MLP neurons of a small language model. Each row is named by its layer, matrix (gate and up: input weights) and neuron, and shows model dimensions 160-287. Each number is 500 + 50 x the weight over its row's rms, rounded and kept within 0 to 999. Numbers have three digits each. A neuron's up and down rows have the sign that makes its largest values positive.
After each neuron's rows, "fires in" lists the words (lower case) most often at its 100 highest values on Wikipedia text that the model never trained on. A number after a token or word is its count.

L7.gate96:480470556475487437473507469498379509537472540459532499542535520520477546582475501500455400498479482427485506493445441526488508497427476493467490451545498496385491536485433452478479596515510459426469536465535494514518545562616562454515465483508501611454547496427392454462488403508643552461479418471487515571553534429505479559607396446539578474602469500547458478464533533504529485556474
L7.up96:535402467454518523499560500491522462447499468481485560486481503438504469603505494440562405512573495425496490520411377553533418460390506480527533475497457550534473490463519515485494542457522516523492462562471533485605532572441478487567476473532498475539547467498579510513495513534495415604490537511557531410470521546500465496385411491463580530546534562555629484470646501488489560475515
fires in: "and" 39, "but" 16

L4.gate646:485397473433565534434555508492341492493419575574486498413436463493515423511536487545481495438545451540467539547550529524444504428471577465465468462579490593389530384520562439474457570490386507442507567504566475442513506537582490493494442479471496535538592527491474484457468578589510606431419589502593546456557569532441489477477581492462484447485583473418552530588479615586456468546456
L4.up646:417480483485555456465427573460468461468516548562487493494533477454421496498477560487495534492528436411502524492411471587519477574536476499538521483454481563392442598569595569503437573425433478490452587510562487430429521515635467504494580462549519500513394492483446572568525526439500543536574467488558635616499525423539490477477519444483510506433475550457499520487544562507470511483473
fires in: "station" 20, "ship" 11, "up" 8, "information" 6, "home" 5, "house" 4

L6.gate874:444498490518513551436588499518512451518421509436533529601434467537493557533550546453500595442443584581511484433524580529466515491526541455518498507528521539491449504429495522572472534445479532577557466539551493422529482536490517447495575441523504569498469458518433480559581467522526534547458451444484405467511584405504519560547521488505564483519515539427483465536494409366460569535485
L6.up874:443452507525481442511575450496493529543497428425405452532606486511516503495491671497503436452449524506543458456478515508489536558500527516551480486524496530487490541439499554492600497603516557526546470488497439483599529556512505424475501416574445474521487541499543491491475443479428446584690475507446452494538451515509584559506453523478499432513563433525478556459491374467495484493611
fires in: "each" 22, "it" 16, "all" 13, "only" 6, "then" 6, "they" 6

L7.gate766:501510515559519522519433582489500445533510520472444383449485516511501521537525584512359510511580370505539541396531514516542499478496511418521553564470412452476522523462595616519558560424535511510479549421505497470475503498503472459434536542526534557551490481527508605512463559511474539482428471512496474521516538460491442473496544523490501521438467591533492516463470395467468524575543
L7.up766:576543486583498490495526524520498528479443507560464481543555455478490495479606540464417526604602454506501463396523462437540517447500524476474492477547391462472464455374538508396547485500537499478479524413455498408513471520460510442552475562501463541565479457472527559505365598532534372463520498456518533551506561433497512511572517511498592448586488551497408532486530467629447511591489
fires in: "in" 32, "as" 16, "below" 7, "of" 7, "enough" 5

L2.gate461:542538493545462457506534469472451548470515569653611445591531464437527457470545418432581447388506490551503542518435503502382475505448442491469506521472467412549499551478593572518444575566440463514461511529471534516456537435561473544497501507535543483525455490442429423508537503576499576493524517472493535384470492483483476427629458448468471440552462415544367509449506625542488500494528
L2.up461:493564478505506467443602519535450533509519487464455427538483466479420533558489460482483546616574528540531478500542509498513506563504375456359349474401570500496577468451608508532551490515545466555488494581449531474505487447422462631568462512509434491571514551448525488523516582507560467436485508459535617481539402506525415453512516523465520462523513458548533470471490509546409471409493
fires in: "there" 26, "cable" 10, "following" 7, "environmental" 6, "acre" 6, "than" 4

L10.gate17:493541585526544522544511503500448496526500441616533515494535613382499525520443498388582556569508520514475475446548546476454368509538460514464512489611551459488528480508611544529457518518545473517445368439505510487539443437520471515449464506456467484595498485480424394496496501478453436558522495526502504386533588482495560462588445451468532454447585611460467513485465434506459586454497
L10.up17:482485584510513381539487444486549540477468486536472468558474397591437536566458384474464470486492425432458577433475444501490525466517627479537452568442431575570571477399464554443415500493460545422488533500546571475519481551485462479529538533501379494510506480512523518525484496494468508574509556542408590515525507465506492529431454518407507451523505599419543521506535455494475498497611
fires in: "due" 18, "according" 14, "only" 10, "not" 9, "just" 7, "continued" 5

L4.gate357:499617512588526514545493444438441551460512474518533472499630606469514498458496453463511578489563590565502491396458486499554540487482497554370534540582455487525555395478548478551440552458500551525510562507461579471537419501514425549424517462442563542528507486485487478513574534538517502462518528553492477532465523510526516570620491474486505451537520533561477582583508501479533499460358
L4.up357:506519395617474505475491517562478516540449419418520449439470575457449545508430403391444481437503498525419456519540497497497468491457468570541566529571493539468449454449405460494470462407611552391506477505526512506555513535493447489422603558551594506443610529500496415455556543465481442452446473421514526466499546572506531547535608535463543493528498539575454409461443526443534461585437
fires in: "two" 23, "three" 15, "four" 8, "seven" 6, "five" 4

L8.gate453:464477462496445524480544418512486486471542520475383518493530517482492468578560548437524528496528508479484541465532509463424546515453546671571461498572558480554466551507472487443482487512467490399370528529516605536547535528520448468457480517474504507521512511446585521500524548467496518559573497543613435531487567501509406546532466491552547531546516605446407488493421470487505517467551
L8.up453:496502459538476447470516433513460415549452411406487363479497514590442434507452501462550541499483579520465548421546485522403483550506496586508449489524459575517469457435453461460495571556535447478386540457499505499586444576451463498469500505499451477500568519470521489525540468474407594536470386477512451402606599434493486479452520453503520512520479545445509421454420431468505523439433
fires in: "who" 43, "which" 21, "she" 17, "that" 8, "has" 4

L7.gate322:475478532534521457517481478478493401478492470531557552374517444480520538498484507430485488497517461462437499523418441490517605571499582393575409470474498510481550567497489551452508518524498532472454416565476469496391475587579456526520608527556458500461474486492525536541458436537524442462483571438568498446534581525590551518524544591417434426482508499547459561505556494470491465470412
L7.up322:451545546530459459582475506569454473501509547437514487486563582484596589533572580530534533564485467535660459496497451419578575635555528410451449542555525515438451487583490542545461492505474449584498469494530458508563572536487559484523511476545494438487582510516534531532457505556450494515544521372490467482511457573524520479513455574490512543525486555377428450521486443557457493483498
fires in: "as" 72, "an" 9

L2.gate857:490437504508569478552438496480454616481406470505558522439523451553555550559528502514485483525455452538428568444570472527470502541450524409533587496527456501433518509472495558551576494477546513591484496468440549492425504595588607544535377527442526568485651491505473525494476461595498505503599489516506496502539506546459516435538521454413508431471528467551424548553542511428498447484444
L2.up857:490543408517567577504550445614451503521587465493404527445438495569502395565534495503441512431515506475462527489571528502559466542588515491436579573564540532514428387512523441480404551484536593501480616514519469496513565456498474447490464474508513429530439526466507552548473451481497547488478552495496584475444535507530397499511437489556502603575517487411423520547450445463552483527414
fires in: "then" 30, "after" 21, "ksa" 8, "during" 7, "was" 6, "in" 6

L4.gate657:434484485486494580520430571525537474591520532432454459480486411505602533441509500489462542506489479450569565518452552507598520449477524453483470478467515449502515521399554475536492481557467497454506521453503508543531477495519520527479445600603533452520595489480524616507516501514527542535504494486565472529452517473463451484494428481511540435422379579521513531439455537484472502578479
L4.up657:446469510510544520448488503622534504550556502442447531557541540512516533497552535427499544550491551460571418620457552469581457519430529524471389516491483406516565486492420462541503550514435502528481464489476493494492500480546420474536410475489473555524430536505454473449511479519516597529585487500548455507549529492533402421451423382525583534503513573516463501506566423463458474542485
fires in: "as" 45, "because" 7, "corinth" 5, "within" 5, "corporation" 4, "name" 4

L8.gate211:573521461513544558481553544449469447538440494526489508475535531519457440459435573492504470460495479623551409501611488524492531589524547442510608564493422461564510580495528404590516569551515496484490486504514571546514477539451391489455483412509478592561495452542443545463477491421432397565578500416387487548494465471614560565530471593509524530553507543566342509424465451585467566446578
L8.up211:521556569445500585503472491450386442498444477527413556518516396531477501427525548475500519575530516521538440459477507416530529451526584499504564543497435529547383511636504564536440492574459439506468519499465494496510483497541558510494527463508514562489406485564545524460508537513541492530498492496488440400505512513582514600566462440506555533486440528510444470512535446575499554489464
fires in: "out" 16, "as" 12, "through" 8, "into" 6, "to" 6, "of" 6

L4.gate723:464560582431413555443432478559572574557540575455464544510553493467467632528559464498549516558540472540523492510435497504608537548473611474499389429485529507452442550411511446483490393552463565483485501565574496418520552492492509463505477475476411530496480474542501527512499475592525466634458595442538525396488613427508506467500500448562535467492462513563464509506500484495434569463529
L4.up723:427445491492470532558472571509473460521532513517396482479569549536579529509512529441483441407530526505541527503519468554550504497467461551521547465539445533566566482514516531443388453477486475477485601497462464483552462567541470529586536433530448443590514533482516519454512473534545557483455493440519517600461492388513523495391565390520554519547488523491552522484566573451547503483475
fires in: "votes" 14, "000" 12, "support" 12, "helped" 10, "help" 6, "law" 6

L8.gate447:492470512456527510452346460454457504482471543564462557453470508556525468539505455470487456433498506518414438529469485500526529547497484471506577508587463455534519510514457430458457541481442503400426524452540521534545402531430451447513452505524560633531506457487481441487557512490486561583576549444545495564592558428475461504504403531585542410498435548418513563541466447452471551498509
L8.up447:477427562434486487485561517500538551432502566540544442546505514521594427563546482536530525525483573480454499446473454466528510393491490491392432473526526525523483493440494538439462502466533495524507583435460549480531540554481530466447579528517644481499501513526528482522435469432531474538494458401571503510454593582507558509541552545528565487455619443465449489524539459435566544477491
fires in: "and" 52, "or" 12, "to" 12, "which" 8, "they" 5

L2.gate309:445544501536609517494507451528549418341544443593550527395410569444570541653388482528475523412503493469446522548456432470501418541577516492568472513461508463504491465421488505497554596520406513507467445473547469513516431496512449526503432521592457554510451462421503575547493497565623430529493582488508508541540487470567528534492502566481506505426561496515424545437469554555570545505480
L2.up309:452512435505535538525570474451598546524447471514545485513480556492496451576412506529502436510523566512523431568470477483454468543452432457574523543444535455519404512509541514455511569603461454568491487469542450521469535573497464528492510531577537501392470516425518502516477408513472475577559498518551470492528475533596538546515467524516485478331482510514439548368595576527498573453473
fires in: "for" 65, "reinforced" 4, "forced" 4

L8.gate310:505533490590564470484538520549479553416519585566480394512513544520537492492506534448541513469553441522504507450442565499524462518501516496484483495457506517569523410581589553530513538497544502340523560438489523485403487465501438568483481428561528595464476480455461501503567620513446483526475445479514537578468520454488520463525537463506533431464495552516389630550549500458462500424449
L8.up310:545575588591515488507515452537480500512485571490515479520492445536549515531533523542553558428557508534519460462445554519506395456528500497512467471525504444496485505514541537361458462537507505440537474380421493542493395470560417507522496420565399557466458529521420506395462606512426584504429501448464413512523526482511503498458478481528546383483481405417439494540564389613506468503449
fires in: "to" 31, "despite" 9, "after" 9, "of" 8, "although" 7, "while" 6

L10.gate45:654518559476497449455511536543495561499476521522518391523534571484466580522484517592557521407493496513413515482514384532529463575437489525533412470583561432491462407486522481466454586616506419472439512540483439569556439551566448501408537444544510538516581511493481454508453564528513475507521498470507564514544521493540580448491546437474439527560496459571388521502582491435458505549487
L10.up45:564485546479547547445529513480472530499469476414498562415534492432399428528538477478518475447587612483478438381504491451596480508386474535459482416502511455520544578452517503567508506557461492536437467560444509479555494573487531409417404430553565529538493463493455500427495448476407403474572492474518597434524486564455459555451462461513387495430437450460469554403600410424583479523479
fires in: "would" 13, "could" 13, "did" 11, "decided" 11, "should" 8, "may" 4

L7.gate780:475571512447540565455530561507457594528493557511544537476519501464445507611502464528403489520627593456513478544520492526500495543420509530477478494486472515546437507472514455494498537645471537482510524482488465496468487482576486525431415488525455488546486455509492438412502500496496533555578536468484422461474453475486528532577462506467636551479453488477391503413582471458531564472474
L7.up780:464594495485481472517538418565442545414432445548564485496591495503526504546498616522453507493514400465560379573540508438534473420523538425493530576500508493608508541462561415519521504639488400483609506541498524511522424507472499395497475530428513474524575462424534565526493503496505484490478558506504443482522536472473399444497469534475483563520468520485444523432581527484525489536467
fires in: "by" 27, "of" 26, "as" 7, "called" 4, "to" 4

L4.gate113:472514506538531482456397510474504462366534534524486500464536533565375561468550458542506453575514514557517572482453504444402492562545574391491444552499509470548486486424513487543455439446537557393579563531490536514636520477561487533523433459563488438542511481506467491466487569505477496466497557475479436547450561479479488531530481516560541440543495564476539531522523482517466492488566
L4.up113:469469432415543520479496500438487413534559416555499509495510517524439488508518529582584427519508507427561482495414452467506435499502442510445460564472468408539461508482513458522519542449487575564486434340504532502444523491506535496464383552516378455426522478514412493517493511411451458516465492569561490558509459461434534557513394547493557550503440496491519444494565408503583509450482
fires in: "this" 45, "argued" 5, "route" 4, "mr" 4

L6.gate568:496563543491517468458494470552496479467500540539486434524482456470493523566481502506492475499553499425342474491584402469509456503511525478594621477509480545455489551501502511461556539583446513425397479567493522466485575419483454571494479414540534541501502439455537475461606474516475429531488549605581531462510528442476524522491453509524430498571470553491469537434524490456479574561511
L6.up568:554546549500478548496489494516506506541546547485480469663458487548419477498490426513490533471584467533452457426494581537503456439518446511444548511557361500567603490490446459444538603511454483530513407432474474442511512459548484443513539435569519459556525489543412496564517515428491456512490489459502494540597422513483555514537481444444423536452540579485422518463583435474556457496477
fires in: "also" 20, "such" 16, "have" 9, "has" 6, "win" 5

L4.gate133:503535513572483407563495396460503553464487519496553520433425481559509451476537472523607553493453498530474473461495639377514493579488517372570505543654513501442504527507593453540395569427539470481508464489473523545519550496393464537506611529406463477419504459509454535498509565550535495468537533522536504507455507471549479482537462470548489489447468498541439550542458496552567492431466
L4.up133:381486551542465483521429558450535603366440508472494528372492490566533570501522513565486535492530541513530501535453450571481526472480516389491455500459484480504511473562420463472450519544606535463610490452432521354510555553374484538516495495482436522488556489563467495494489531537443520475576538414375455551451561563499578506467585543564520465525540477485525505488436438560492513486477
fires in: "of" 91, "among" 7

L2.gate320:502548478515507539560506485559505452431347509437391539429591444525355447484472488561524454592489554507456471469529479507490453513497526503520445505508409539551517496459523557549562506488537574514413395511543572407480524371447473441428449540556487512574460521518492538481513528501590508447515504478484377511495489490489406505488572487502461479465552523508413486603475489418501536483448
L2.up320:460478668578495494525474467488505536526511587438474535477547517514486529549545538493542416502506522561536384496525530513546465588509584503430515548563452499538458518450480560427428565511442486474491519456421476530535491469460492594579451579480527415467520533463436534483484507491515584483486515447504421482501477514519541459500506494547490564501438493494492557474423457460493493564541
fires in: "republican" 22, "democratic" 12, "federal" 8, "democrat" 7, "due" 5

L10.gate648:541544496521487609499421518487419584512462586444608511452564513327608501528505464494585402463516534443505526537541573443464508522475547449431547537425458582499612563565471413553462558456510570534429460437502560451453475416534446452434527529463544461428477473549452529493542573479525585465540483453516471488514557519523484534539517481380500518457500588471451496546489464457562437531480
L10.up648:544526435504487496475506519533530586493511517465498537519601518500520540469485437563489451518473512457517530488489419536575452538507510533451540527601535447573577529585376502541506566546494482493478532489482529432444473502463530411466474474452560413528557496502491459568409479544465452519491476502404502476517558476569523527470543455535499522523489499463367483507503473510514416541378
fires in: "in" 40, "during" 8, "intelligence" 7, "incumbent" 4

L10.gate523:500447506453431591477590366598517500456470506608453478494510482525490521432579519441480463522485467515500464445426458550492527475466498445641531494460474486514436577461536514482465528600526483509595422501525612619511491468415430535489519381489515524510430484437549438483489443440506459507545461519537486504414533565558479409425494607418513548540469511559445510505416472407468533498451
L10.up523:499484513433388428469520505513455524546499579479419481501519569518546501442564523463516531568566425521467570500524582462455441490503510633430498544546419464484520469488456542407568476466474536461593585469478519514455494519427503561410471394611541459455563521528502548394407474512470498443513443472502506459421403495502553501576514528462471570535445476511516453542496399593560443496542
fires in: "of" 20, "at" 13, "led" 9, "attended" 7, "with" 6, "represented" 4

L4.gate628:470509433541463573457480487533502511466431506502577586468513554428489507499435483434447584475571542553484412446583502488517517469451496517488483568470462563623465441461463505500437548566383518436453590559505536505523366550480457500505398457568464559480467480431482592501514544525530514430627526591527539498422521449474530465492559517482454518458559530445465616489543511525623540481449
L4.up628:494449573484403514522481414542505524550461533460472526517525490500498523570535488429398498483509474558519478522566509504605482455546435515429502543405473457637514489441522473410518409574563495396588590503518530558565434545500515525538470494463479553581544557455450494475461559488432525536523495488433537438524485506455498523397431466527509451369515488526550568433487466546544512518466
fires in: "by" 12, "for" 12, "after" 11, "to" 8, "against" 7, "involvement" 7

L4.gate888:542424470547539418434490515474575548391492560517503485537482482459563561533511532515439470547545497453544510543522548487530479480520515458526534449531553573528479508482482583477510469531519549445528529543504491555509540498496540498498481511526532550444470428535504531551508461468536492526531507509568539528512515456531412541526516502443569522503484495594487593478469569568456592554453
L4.up888:575418414492493440432464552455514512418410573572529423427524474493526529496473484567554453487557500460533562448453598488489415525491473497469569562490570542540402449501461543484534511507541509583520515580489538493438510565459585484505530515499455481508421445423499526529534562512545624567560516636499502541443547553507378594516570533468463447518503506476559557465514499482466542555433
fires in: "of" 60, "in" 25, "to" 6

L7.gate358:550509557590516520427481453529456461417545516493496472480579534462500483612601468445521466529583565620438468418524477570541412563561446483513567564516513561498544438555450478443514620433505522457461537451540571442474518549511484424427572484433549619443548391472487512440538460597509517543491492471441537597559522445470473389513585493516542493433463465522496504398551476481458504500444
L7.up358:425512537513514466592414489558490564555566512561428562507546477511544521538454556455591549480455550436561544512483530488467518487504523478512544467600409540516479486529555531504537574522484503457487381461469629399469508422510574503424505513440434510499433487452474502478476612396587481475402484439444473519492529446469470566437415547422580556588500592463494556389489460552422479520500
fires in: "a" 17, "on" 16, "of" 12, "in" 8

L4.gate106:507538504495389440528514502508412601473449476564447512457469506500481497525505554499458532437527541454438394400484404482426449461500410466469545520515527489506492619525543575483496528589463527539454516487440521495495473552527523443474526489565430514482489475496469496543419523498531495461573454482531490524385455608543509457542592543423450490471534489539514524525487484450514504437466
L4.up106:484491503467478496508581496577542582471499542460564533518457507482450497584476504471489467463596509484454516484501464440517464612493531417607544489555555477517585475594587503470493572449498478535454552560494556456493501427523505456506594508454530541560455454459495416516582470546472565606453444516477533473427493509592443502521405506537556436514467476542432474503566473554520477493479
fires in: "all" 28, "there" 12, "of" 11, "votes" 10, "following" 9, "both" 4

L4.gate721:513500456550541389512481514448515504531488512531563518458433482481550502544587525453490584576577525481561484505484471561482418584486496516522586488571518459518518457521504489447500570443477452518385522504409537501496482457484465528436530448526446457462590457448464572484520492503550583473566475450577481566504486583485487449388585564460517472551535528543472462523568546429509592513571
L4.up721:554518497416582461506486531411453481593452529512515493561407446519587499490530557470521536534577510528516345474462472566417408521483449496487562522420466426544471490532437508418534493527486470430429423483487452496430421535398499510501532546582501518503596555485585553438456522542483458458582507494512533536543552546477516546438541502486545498543470474573490509497594547433480510488575
fires in: "all" 35, "were" 15, "or" 6, "rehabilitation" 5, "noble" 4, "of" 4

L7.gate232:555574473505519548510490511520417555520387531483449525483551428517533487576470482509423472579488453436512478502461380490440469497500549524518546489439440468505464518428464534528513523451481499482396549511445473538524541579515469433511543437468446459464502526459438472560490507528479501524512443622563501402513460406548392504524437616523549468539603469478399471475386509517501562539518
L7.up232:575509510494588523473504386454451629551571560529550564512540471442464416572555575403530456483626580482477426467573474447496464468546468506536451524492515504554419503511538431476486503518513488443393455526480547553510498499474484429454432488494458537462492447437489564443449525516502456457534556546490530489515498552569517550458567497520556410425447496462438479537488523609532447503575
fires in: "and" 26, "or" 16, "then" 10, "than" 7, "also" 6

L7.gate35:534487504452442516454485529516536591477443455578531439458566452424576538599544572494536496540491561488473499463503479516501517454532561482468577470431496567619407511482468612543544530506592595460509480511508515453455529526468523518410489490564554533461495460510444487561508500524492472503459566559507527547455601498414505495530601501512515539557426532526472530478543509412452492577502
L7.up35:517535534487548486478503435440378558480527512586506422498421450543533452485536464473542597466479440546522456474583498504469480548451498473473475522460545534543527490430534568430490449557532489486444558543505474463464526544504516556483477489430535408543556456479646521497470620508501500483526487536485550439550497485478491595519531515484513500418620438504468497537546440469526527536609
fires in: "to" 19, "in" 19, "attended" 7, "at" 6, "now" 5

L6.gate641:517494511433478562604469515516496444449505450650523554416482538412518419537490389497507502460514460485502403476562565570413509477507462456548549506489484523479575532617503512520479598503561538537521409477474471513527472492471506489426452522546598608559544475552515489474470441556555588450444575493458482489481444491591431469451543482498484609424440614578499513601446481438459493515501
L6.up641:482491478444614504454630496470561426483517499465493525498565468499596511571476528498482560599486539617493478619508533443461572564568562548490565511468509543577451467550518548465370509528507510429537491314560470519525478575432515436483506528563564530445464512431500550532478472454520478610474500510524532453483434596461468482507481469494476484518496495390558538502564439423504508557436
fires in: "josé" 22, "for" 13, "at" 7, "jimmie" 4, "with" 4

L7.gate662:426571484536531507472475473476500511473503453516442461420509503565509433459464555400478368553553531506464416391558390417482507513569523483515534528568483492535581385375431535420490524489559547502485508492549579394487489438528500522464558531512442495505490481517581528403548544481554458564442406422564551432512443507534435470516482500486553495487516571454438453411580501585499574514548
L7.up662:482512465494449497523496423504605562474392487517512493457516498585536453639601501573488533514481445478488444430565398570498496499519544450435442475593409518551443467466534478492403558509412422551383443447494519579565499498511492510436512483516529513521390461503510479603542466450531484475565459398557485502487545553544565569489452634566446464501445497432545485501450481463445540451478
fires in: "have" 24, "also" 10, "as" 9, "such" 7, "includes" 5, "partly" 4

L4.gate725:488604501601454535500534481590420508529443509543424437540522535479513489354456545445489416530511485586597417451524458470547465472538483552472529412458428492430475454471563480495512582410442491389484602556561543435532576465467460543499586506415531519509505497478409469491489520439548439542441485488544463556456565440468529472543572577490430449583584579483491472593600504536544565605560
L4.up725:454519548560501530483531429581436580587451436446504493450513535552434533422494531459496477458481520585550465473449497570513511558491457483470485399511554509496462518557535517446624428447466446493491551549542490470438519491506484419541595510427518477493541573590514592443483596445471492498456515536512530402452505588484544560496507552532480555641533466510570488493507412537497489490493
fires in: "gebhard" 24, "field" 10, "marco" 9, "gk" 7, "pond" 5, "fronds" 5

L10.gate278:482383532474531591489557497485494531522502514444522432529497551534431521489613446500451389463486478469598472424385551607464397552588522508555495407421506454513441551507491550577451592557434495444486425446507603525545513483524522498420534475622421529446565470400495603555491485496566540498540441560553492471427498548519557585441492507556494595460495541549505550565524420475506432516569
L10.up278:528550480469450589484431543504524481466501506433450487573513475547407500450493527510541456472517432526570490504563572584479459545563457569450462516451500481441549463506511481467480476421396483497499509546465540500585470546491615477561501525563507436424506503472468591538503593503534427557406468518545455507548492457549579449431488449467492442502548479449458477542527499547565531400549
fires in: "and" 70, "of" 12

L10.gate26:625529558505427526528579486408545509450532529468457491409475439452469488441581513479533479545483474498440476490477570499503435468570504519540440460502425389476425499538533467523545549515540545459458494535531501444514519544579453471472546555509531481521514470529509577479515457474505473430543510521656565505341533496556543424424490573487506461469569610556434544538514466502499527522450
L10.up26:465528462560486509513497539452537505526520505422585499473529579475539448434575603449490476489493457629575514533502499479502534488574437402599505484565544530448466514606549553466474496438544434493465452470518539506431544500578489429559478537436556471569563514521508508518515461468453410520475535523508529414424494428583562454490460451461595491432504527505536559462582496470489543542475
fires in: "the" 61, "s" 18, "his" 5

L7.gate510:522499581554388535494519436515408560501482500582462446529508439420457432538499486618493474458522574542578499434471490483438491595497558455518522503563438505498513504487543539534506510462481568423478477553526544546536517504561561507475474467463580477487348492503460384521502534498517387464512536510565514434591556549486497503492502417398488556543547407535453503562461473454547500495493
L7.up510:475519480420490503522579459480528508515467533587531483545487497529477446622477506461519428418539456507511513531538504478511404512362454488511482494494472518515491587513532593529485544569408530517441505525468406547455442479490462565556531603564462406589375529550447560533444520553462511478539436463493524525501623483499540599488555393502511536510465496554456445517420488521596516511547
fires in: "from" 53, "up" 19, "background" 4

L4.gate378:485450472550613458498531451459566528512565461400448400430493473511497459512547495513378477562531477539551454515479501501393508428515495477442507516581547502491530509465483446505509459470476515460504606427546484472529467491524465506526411471483550491504529472478564575470529461447460485565544558481482504411522510501498394507492560456465541483490586511493551542443559523529436501503561
L4.up378:596474485459512460561489487419521455504557482545553498489567482540537459518461448442483496516531402405488476502552473563429496444464473505467542455502492475492402556501552584436505497568481480522370508481479428462443481434571467529509491560461517399541506527486456592582406476462444541571540520531506539508526527426443481485443502597487565427504532539423490475419545576445421500435484
fires in: "or" 43, "also" 6, "northern" 4

L7.gate142:597476644523529453551513538449427483518429526570391411543486433485540511562549442464490518443560454562488417501552523581610491533492561474551598481479487419520495469547494529447464474609569534450485559425494402517473514516460530515414490562510542537465455466508425476508495489492527508420483480554433475568427508448437479485503534508501417574573464475471507651456473502455400564609505
L7.up142:510535504441394546451502574499468564439407540525452497345447501503516474421496526542567526516585434512496552402526527492477544470521547573558433518552555461494469546490456512518515453479470587459463535461505536528535530510580506437595527414521525522557414510459495502522362581586549580399484577535409436464494563444482525469458634556498565442452560488615514532500439526552517597458543
fires in: "of" 29, "to" 21, "in" 9, "vermont" 7, "for" 6

L8.gate572:462490521475472509500419545505501535576468560388487402525626514492508574525477528404540548547630516459540588499574497512534515516439513404511497492507532608502501520556466529500395426546528557513452517512479487495467514571529484489485553504498415511504553404495505481586488545572533441411509534468464473495516518568598497505543481534477466413565517486468434473396417485497432561524496
L8.up572:500527464500447454531505511553473508490440551468466508459498538413575556500640501591516517573523529517442448508524538565481570541490527521469551472525518492569551551524526452458557477508566477509526486490536423616461549505565497512484497467437487454574521541484470595579495425491445449442509572546455477558500444534500595518533529543508509453486511468436454466481395426482541493502514
fires in: "as" 56, "of" 11, "into" 4

L8.gate152:388531451465568563440481595515492552491463567497543491470588428429473465527537590556529503549515570513511487543507573503417505557502488431453488514456534491475500504471458514456503583518561472555452536538544457481444522418548575386538509445548561505434453532478537548466593496553504459593508461441522437488583503519468443444509432434501531450524431506449474458505494559526451562424504
L8.up152:470590539540513455481458510466488440540589542517490410557460533603473542477520565520442477483526461428678523482476466495441574486502433457538509411496471467525571444445460496551532480363508494390368405480489495514501563456427474482450522427583546395489419541515514595451562533464494511495463426501445503510544565579441544457508479547513599561452385449486467483523484363532523525595440
fires in: "ha" 33, "mao" 6, "east" 5, "west" 5, "south" 5

L10.gate55:458470538497556558399560540516493520565497556534541437460539440474571456434470557429601518465488566520501554506538495601551534517552401600534529595380461574520416655485548507496489540434464557465469628520500438448402469604574494497536444513484538466447621479437404584512502492476471514483508362460492482458529476490530410489504420547512526496481508535513523502452565460487564522504539
L10.up55:519605528562499467600526552518536558455499455501560487405480538446628555411388480519542432625551551464509448482542467543501610485567535385504495369455499408478594498440426445578425527520514610551510611468511450480388509525399504490511541453490539569445462506503506473520457457394461482491510458620540413494453464463486404513600568529569511470465457542548491484492506382488478548425442
fires in: "s" 37, "his" 18, "was" 15, "is" 4

L10.gate460:487558544502520559534446550453469476534438535446532484495495544489480484440470551557532506478583556547519460450500575532459520536406426491561492576524484582587439437519528493509518600505468508473385560426481474559465472488523472485540487441471447502353520458532520549563488457426499412480596471467417386516488402427508516418525357542511467546518550542510464493573585490532550563519463
L10.up460:535496408465560490571533516529515470462502398605557400501484495471589511481489474412533497541532548582514540510459389535466457466550401488456516514514454492560495525464510560483489538499507556461505485470480552473506497460524527448618495429503545586519537463474360507619509565564479562589553517506494590618403484444508434590424457400587440516509519502488461482398599528508437491565465
fires in: "was" 47, "is" 36, "were" 8

L2.gate955:513548403458414480608489568483573495484531561534482565519541467496582500487421465549526498546531487434521527520378495523430583623494501551502511468454575583510497512519562568537502494510515541484499568481504518514552487500573402481412453509570447460497351483369496446456490538538466573495538507531549456484513545403588513513430441477444458423518536425482555508544526492471487527533547
L2.up955:489468444563474572531499505471393505526555532499559601532539512496500426528472473454531507468546489423484477596467445589477544443507495434513535488524517517421515540606510544620475490529523470590575478474469492422512506410462479536386486484435483425500607486473507491503518442504595379592391500553443546479556591530499600425533439531480450516512477511427505544425523511505498503452525
fires in: "squadron" 17, "battalion" 15, "all" 6, "staff" 5, "regiment" 5, "division" 5

L10.gate783:410483501582468558483492489555512500447462517520527495496468512525557558525533510410514454526533502524427472522512559508465471494606518448500530429491471544479502576530457397510442476522537443593378471547520621525405485566420481541473463535542414452498490472506446559507505470468637531490568372383505593505458491531521491402553498513483431526462466443424483535523519498439468534580412
L10.up783:410585490425483441549508567607504423538447579613487479538583584520535496526492524439556517509526478469533425488596480409495531497485509496429473534471607446451583561493461450479446481498425483545554515497497506491455514548534426479623542548487560571569551494538530563525473485541458525541529539538564517482480525526504468488575451453578533469482447555531527523548514534573518512549491
fires in: "was" 41, "is" 12, "also" 9, "been" 8, "being" 4